config.toml
n_layer = 12
d_model = 192
n_head = 6
n_kv_head = 1
head_dim = 32
d_mlp = 512
vocab_size = 798
activation = "swiglu"
norm = "rmsnorm"
norm_place = "pre"
norm_eps = 1e-05
positions = "rope"
rope_base = 10000.0
rope_fraction = 1.0
qk_norm = true
attn_scale = 0.177
bias = "none"
tie_embeddings = false
parallel_block = false
extras = ["capped logits"]
init = "uniform"
init_std_qkv = 0.0257
init_std_o = 0.0
init_std_up = 0.0257
init_std_down = 0.0
optimizer = "muon_variant"
lr = 0.00477
beta1 = 0.95
weight_decay = 0.049
lr_head = 0.00496
grad_clip = 1.0
warmup_steps = 136
schedule = "wsd"
decay_fraction = 1.0
decay_shape = "linear"
final_lr_fraction = 0.0
batch_tokens = 32768
seq_len = 512
doc_mask = true
train_tokens = 130400000
steps = 3980
dataset = "wikipedia_en"
MLP neurons of a small language model. Each row is named by its layer, matrix (gate and up: input weights; down: output weights) and neuron, and shows model dimensions 64-191. Each number is 128 + 32 x the weight over its row's rms, rounded and kept within 0 to 255. A neuron's up and down rows have the sign that makes its largest values positive.
After each neuron's rows, "fires after" lists the tokens most often just before its 100 highest values on Wikipedia text that the model never trained on.

L7.gate113 [ 99  73 167 149 139 149 108 113 173 113 116  79  90 102 140 156 125 146 161 140 117 184 125 159 136  94 155  72 142 144  84 163 138 108 161  99 129 198  94  64 104  93  89 144 127 107 144 129  75 134  44 157 119 121 128 130 114 142 128 181 190 149 139 128 138 117  95 180 102  85  97 108 189 118 191 127 158 101 124 113 120 132 160 117 104 134 123  96 138 129  88 123 130 139 113 146 199 119 116 181  87 136 183 149 106 117 140 142  88 115 163 150  96 121 197 124  89 159  88  95  89 161 100 153 142 123 110 125]
L7.up113 [137 149  70 166 166 129  90 146  63 150 135 127 154 142 118  66 113 163 106 123 105 177 152  60 115 136 115 156 116 120  86 178 138 163 151 121 127 124 135  73 171  93  98 138  83  98 100 141 136 140 133 158 116 139 103 114 124 142 100 177 155 168 136  83 116 110 147 106  90 100 133 125 147 151 188  55 161  82  83 190 191 100 125 155 105 147  78 121  86 133 116 144 190  79 157 125 192 190 175 130  76 186 137 177 121 114 139 104  84  87 132 124 120 164 150 124 131 136 121 128 125 103 184 132 115  69 137 129]
L7.down113 [120 134 132 152 121 137  86 167 117 133 173  54 113 141 140 122 178 157 160 145 167  55 153  94 162 167 136 188 159 105 156 116 118  97 107 119  96  95 108 117 123  96  82 101 160 213  83 128 139  87 136 163  98 110  97 127 147 112  76 138 127  78 113 140 132 170 152  71 145 201 136 154 144 136 115 125 113  92 134 129 105 101 141 164 159 141 128 115 109 177  53 147 113  89 140 186 118 200 114 167 243 143  33 109 177  74 115  93 162  79 164  87  91 107 153 164 147  91  97 134 108 158 152 127 116 143 154 166]
fires after: "h", "d", "\n", "l", "y", "er"

L7.gate37 [ 99  99 126  98  60 149  85  81 166 171 151 105 139 178 149  74  89 143 129 113 145  99 109 116 199 150 121 128 106 153  76 115  52 156 122 118 150 111  66  88 136 163 154 120 218 127 214 143  99 116 114 113 144 116 117 129 117 158 122 128 108 208 124 130 127 187 119 161  99 169  83 200 137 128 115 115 157 151 112 173  71 111 155 104 126 141 111 135  71  95 143 120 149 107 110 117 129 165 123 132 143 125 108 139 121 148 121 137  91 124  73 168  87 133 187 109 150 169 109 168  90 155 162 149 128 136 133 141]
L7.up37 [140 112 141 138 133 127 125  97 168 139  95 114 112 118 160 103 148 143 161 154 152  99  60 161 135 136 138 169 119 105  92  95 106 168  95  60 116 144 128  87 179 105 134 170 140 162 155  88 143 136 146 100 100  96 126  75  83 165 107 112 131 159 160 178 137 152 142  88 141 132  96 119  98 140  94  78 170 159  64 144 157 115  79  97 173 100 134  66 109 123 134 196 132  81 106 145 143 121 143 164 111 106 112  95 211 135 162 108 145 113 172 130 157  76 110 140 132 150 113 218 134  78 139 170 139 151 176 147]
L7.down37 [116 126 175 111  49 128 106 115 165  78 125  62 171 150 148 110 130 134 163 139 178 156 105 170 150 184 101 164 140 115 144 137  91 157  86 137 113 151 182 138 136 167 126 164 156 140 104 101  99 107 140  37 133 147 155 161 101 151 107  65 100 142 106 159 121  98 173 123 180  84 116 109 182 147 137 158 117 109 118 138 148 143  86  91 193 110 114 147 151 188 132 183 142 143 125  67 171 139  83 133 148 104 138 138 107  92 115  25 176 105 153 151 123 161  84 159 133 113 150 109  99 123 200 159 155  86 119 153]
fires after: "r", "l", "d", "s", "u", "n"

L9.gate86 [123  94  93  93  99 143 146 139 107  89 109 130 108 140  80 169 146 139 134  62 189 148 125 137 109 228 100 110 126 142 136 180 111 132 126 112 192 103 162 131 101 137  85  98  82 145  71 110 113 114 124 107 118 113  93 134 165 160 136 129 115 105 146 123 130 159 127 170 112 147 120 157 179 147 194 115 147 116 156 129  54 165  81 152 152 103 131 167 168  94 178 155 124 129  64 150 206 146 142  77 134 178 164 129 106 160  60 117 157 113  97 186 165 112 120 127 145 101 119  96 140 144 128 128 181  94  52 141]
L9.up86 [130 143  84  98 102 180  88 132 160  79 155 142  83 135 106 149 115 112 123  36 157 194 142 120 135 181 115  92 113 139  98  91 108  72 133  97 178 117 102 172 146 110 112 108 101 181 123 122 126 140 119 113 125 164 127 116 104  96 128 145 130 119 117  96 142 106 127 187 103 125  89 106 127 131 162  77 125 160 154  85  55 151 119 130  82  93 127 159 164 102 163 153  91 139 159 123 138 115 212 137 178 101 101  87  94 132 111 173 175  96 124 168 177 178 122 134 106 126  55 159 186  78 121 150 122 136 129  97]
L9.down86 [ 79 155  83 117  69 169 119  91 141  80 162 107 136 134 104 133 132 196  93 111 112  79 111 156  95 107 151 161 119 156 151 173 130 148 190 141 122  78 180 129 115 129  93 130 145 121 131  91 103 109  82  51 130 143 103 105 173  84 169  95 135 178 151 194 111  89 153 136 106 110 127 135  94  83 174  83 136 156 109 150 126 165 132 162 161 126 129  62 141  79 161 222 132 143 156 111 120 107 158 130 119 167 100 127 126 122 117  99 112 192 103 130  69 124  40  86 110 149 169 144 108  94  82 104 115 138 158 119]
fires after: "u", "w", "l", "A"

L6.gate369 [ 66  98 107 155 141 131 135 108 126 117 146  53 127 143  77  84 136  83 154 149 166 121 172  91 150 117 163  97 138 142 137 151  75 167 135 149 140 125 105 130 149 167  86 110  87 109 105 146 141 173 142 136  81  72 202 166  80  84  93  38 152 135 100 140 147  95 103 138  93 100 129  98 153 156  99 180 175 146 135 129 104 141 141  90 118 127 105 140 154 123 111  54 113 153  57 124 132 150 118 132 103 142 120 107 160  86 157 113  85 120  77 123 142  94 137 141 119 115 146 113 145 114  88 210 150 182 134 165]
L6.up369 [200 159 145 145 229 173  98 115 107 181 112  93 150 123 143  62 154 140 117 147 146 173  95 132 135  59 132 135 128 119  89 178  94 128 104 105 118 106 177 127 120 115 144 151 139 129 114 137 158 180 182  88 120 118 116 120 110 176 113 188 112 179 130 141 127 141 120 137  79 215 141  95 146 111  81 109 102 138 124 182  95 125 112 120 146  65 122 115  97 106 136 115 175  74  96 128 114  88 113 115  81 125 133 119 117 134 129 125  86 169 189 160  78 148 134 159 113 125 135 132 129 121 145  83 128 107 119  85]
L6.down369 [ 81 114  86  95 130 186 150 135 139  98 145 171 109  92 149 104  83 140 111 143 143 135  89 120 103 139  83  97 107 111 180 146 103 120 124 165 120  91 100 118 115 168 120 120 144  70 152 132 141 122  85 146 155 166 146 193  93 171 171 110  40 102 124 121  95 149  86 145 112  67 155  69  85  87 134 149 216  50 134 173 120 157 154 139 123  55 143 153 168  66  84 162 134 122 106  67 151  75 143 118 155  78  92 152 144  96 150 133 151 129 109 127 120 133 106 114 113 140 143 146 139 117 141 106  89 114  99 157]
fires after: "i", "on", "r", "'", "l", "a"

L4.gate429 [119 122 180 140  84  88  80 166 133  64 133  92 125 144 138 100  95  49 156  79 115 104 137 163 109 114  97  59 165 169 128 154 169 150 143 120  82  93 123 141 139  93 134 167 111 103 112 131  82 123 102  98 110 110 167 130  76  87 109  98 108 145 108 134  78 171  80 148  52 113 109 120 123  68 157 159 206  89 126 133  83  90 181  88 141 160  83 142 140 149 142 112 129 179 123 121 118 127  86 163 213 101 116 122 104  79 127  94 102 140 145  70 154 171 227 154 158 132  74 140 150 137  92 147 158 163 143 145]
L4.up429 [115 168 119  69 188 138 116 117 122 110 150 108  98 168 165  93 104 183 138 137  87 138 163 114 128  59 153 123 142 123 129 147 121  85 122 106 113 144 133 162 122 194 144 123 113 147 139 126 139 146 140  49  98 194 143 104 129 131 116 144 138 134 139 153 174 134 143 101 121  90 143 149 119 107 179 168 127 128 100 106 138 134 101 108 116 127 158 113 108 180 160 152 226 178 116 133 188 139 116  92  66 190 157 142  92 124 146 134 124 111 165 113 123 120 148  71 161 131 136 129 158  86 176  37 123 115  95 141]
L4.down429 [119 152 113 157 139 135 163 148 128 165 134 129 225  95 157 143 126 136 178 116 111 101 125  86 123 125  92 159 107  70 111 143 128 146 124  74 126 148  87 163 154 115 107 137 101 152 149  95 129 134 127 144  91 146 117 136 114 139 128 131  49 135 107 110 189  78 105 132 148 149 155 130 135 156  70  98 141  94 127  97 110 161 186 150  88 105 108 124 155 159 104 142  90 157  97 153  99 141 129 106  87 184  97 198 104  78 164 157 114 148 125 169 122 107 189 114 165 135 171  84 134 129 139 101  93  89 152 162]
fires after: "er", "l", "i", "r", "on"

L2.gate485 [163 139  77 117 105 150 135 172 188 135 121  83 191 110 157 126  90 159  85 169  61 142 150 144 111 126 130 103 119 196  88 114 168 171 113 142 100  97 139 154  75 103 130 154 143 101 152 148 119  90 114 136 178 137 106 113 102 108 166 137 120 154 144 149 132 148  90  86  87  90 144 201 113 163 125  95  78 158 100 167  83  84 165 145 101 116 129 201 100 156 132 124 114 130 140 162 108 165  61 165  37 174 121 146 135 153 151 120 127 147 168 134 113 102 143 146 133  84 102 126 173 111  76 135 138 197 160 140]
L2.up485 [140 163 162 104 195 159 174  75 148 111 127 113  85  90 108 123 125 148 156 189 162 122  47 101 153 144 168 124 123 115 185 108 181 120 144 158 127 132 154 120  65 148 106 109 129 120 101 106 157 133 155 129  84 132 186 125 171 119 124  87 196 140 129 156 109 127 144 161  86 119 108 204 146 118 124 100 137 105 108 127  83  88 150 136 154 143 121 135 115 121 123  98  97 105 120 195 176 115 111  81 186 149 100  99  59 138  90 146 154 175 100  88 117  79  47  93 160 147  55 183 131 151 166  90  99 148 158 139]
L2.down485 [176 163 153 134 147  96  78 105 148 141 103 155 104 109 114 107 172  99 144  60 129 116  99 131 189  92 105 127 138 171 130 151  80 150 134 117 143 127 143  75  97 140 139  94 169 162 176  48  98 149 105  87 173 179 123 129 132 140 146 162 174 115  86  66 176 137 144 146 111 190 152  81 146  84  97 119 151  78 160 101 104 124 135 152 158  71  85 127 102  96  90 101 108 124 136 115  95 179 101 112 135 142  80 173 175  76 175  79 170 136 163  70 149 118 126  50 140 126 101 150  74 158 151 128  92 125 164 139]
fires after: "h", "c", "l", "i"

L6.gate342 [111 136 133  94 124  93 133  99 151 109 127 111 182 124 156 148 190  82 135 136 131 123 143 120 142  91  97 190 169 143 177  86 168 187  61  96 140 127  63 183 126 146 180 163 188 163  87 168  95 183 145 113 169 194  89 127 119 149 143 113  85 124 129 128 175 135 148 142  76 127  90 164 146 123 154 139 110  63 106 166 100 123 126  94 115  81 144 149 178  96 145  90 127 104  50 144  99 156 173 156 107 178 133 115 137 137 133 139 115 131  96 112 147  82 131 105 151 166 105 154  85 115 170 126 113 122 128 127]
L6.up342 [134 117 107 140 123 142 149 112  93 116 157 167 113 176 120 191 109 139 104  93 157 100  98 154  75 114 139 153 120 198  42  71 139 163 101 125 166 113 180 142 156 106 105 150 157 105 126 105 185 125 163  76 132 116 204 141 143  88 138 113 121 134 185 105 120 120 139 163 118 165 107 135 171  87 126 112 137 159  92 110 181  94 125 117 113 106  98 121 191 142 147 126  98  94 153 193 148 123 163 145 148 105 142 109 101 105 188 144 149 145 132 128 174 100  87 143 106  85 122 234 133 129 187 108 115 185 106 124]
L6.down342 [ 98 162 149 124 108 223  95 162 147 104 157 152 114  92 116 112 157 104 113 143 143  85  59 115 162 176 146 128 112 134 182 158 107 104 165  83  93 185 113 129 104 135 109 183 167 139 153 112 133  71 109 109 157 149 119 113 120 112 111 166 118 126 119  88 178 136 188 142 181 158 160 163 190  91 144 104 165 131 180 104  92 131 105 134 213 117 138  57 139 140 157 113 148 160 127 103 144 115 128 112  83 159  80 115 154 112 142 122  80 122 155 168 160 145  86 128  95 116 103 139 139 109 105 159 169  82 188  84]
fires after: "u", "l", "i", "v", "s"

L2.gate360 [181 119 140 114 144 171 116 158 112  93 192  85 124 173 139  96 190 168  90 136 104 123 114 131  86 120 113 123 148 136  99 143 133 142 104 167 117 134 151 109 109  64  58  42 117 139 136 143 127  82  44 179 116 122 188 134 149 139 141 121 164  93 101  81  88 183  90 109 150 115 137 111 138 122 134  60 113 117 101 155 163  82 189 144 162 138 190 114 141  96 121 144 156 136 140  69 132 163 104 117 165 142 164 106 137 158 136 159 149  88 147 101 207 150 106 162 111 153 188 134 179  86  83 172  71 100 129 158]
L2.up360 [128 197 171  60 179  64 148 116 150 131 142 152 122 142 120 179 182 158 180  53 182  68 134  77 142 127  87 110 145 112 126  82 148 114  60 115 160 150 128 117  59 110 126 130 167 152 124 164 201  95  98 134  77 189 138 154 132 131 127 128 148 136 152 147 117 183 109 107 104 128 161 169 142 121 151 133 122 151 116 122 160 181 124 122 135 112 182 104 144 111  69 101 129 109 103 142 126 134 106 142 158 159 149 111 141 157 146  98 179 114 128 124 175 145 133  74 138 164 178 125 177 122 174 131 124  93  59 137]
L2.down360 [159 187 169 108 110 102 104  81 115 197 139 151 195 111 134  89 120 156 200 111  78  62 113  61 133 103  63 128 112 110 128 165 165 192 166 126 180 129 127 153 130 136 148 117 203 152 158  60  92 103 166 128 116 113 126 158 150 106 112 149 105 134  89 158  90 133 111 185  92 133  93 111  90  73 117 120 136 183 198  72  85  84 111 129 135 144 102 110 149 147 108 181 108 165  57 132 133  94 134 121  86  92 117 153 171 118 106 150  76 123 140 134 136 126  81 156 177  71 118 121  90  94 142 136  80 107 100  86]
fires after: "\n", "l", "r", "al", "er", "is"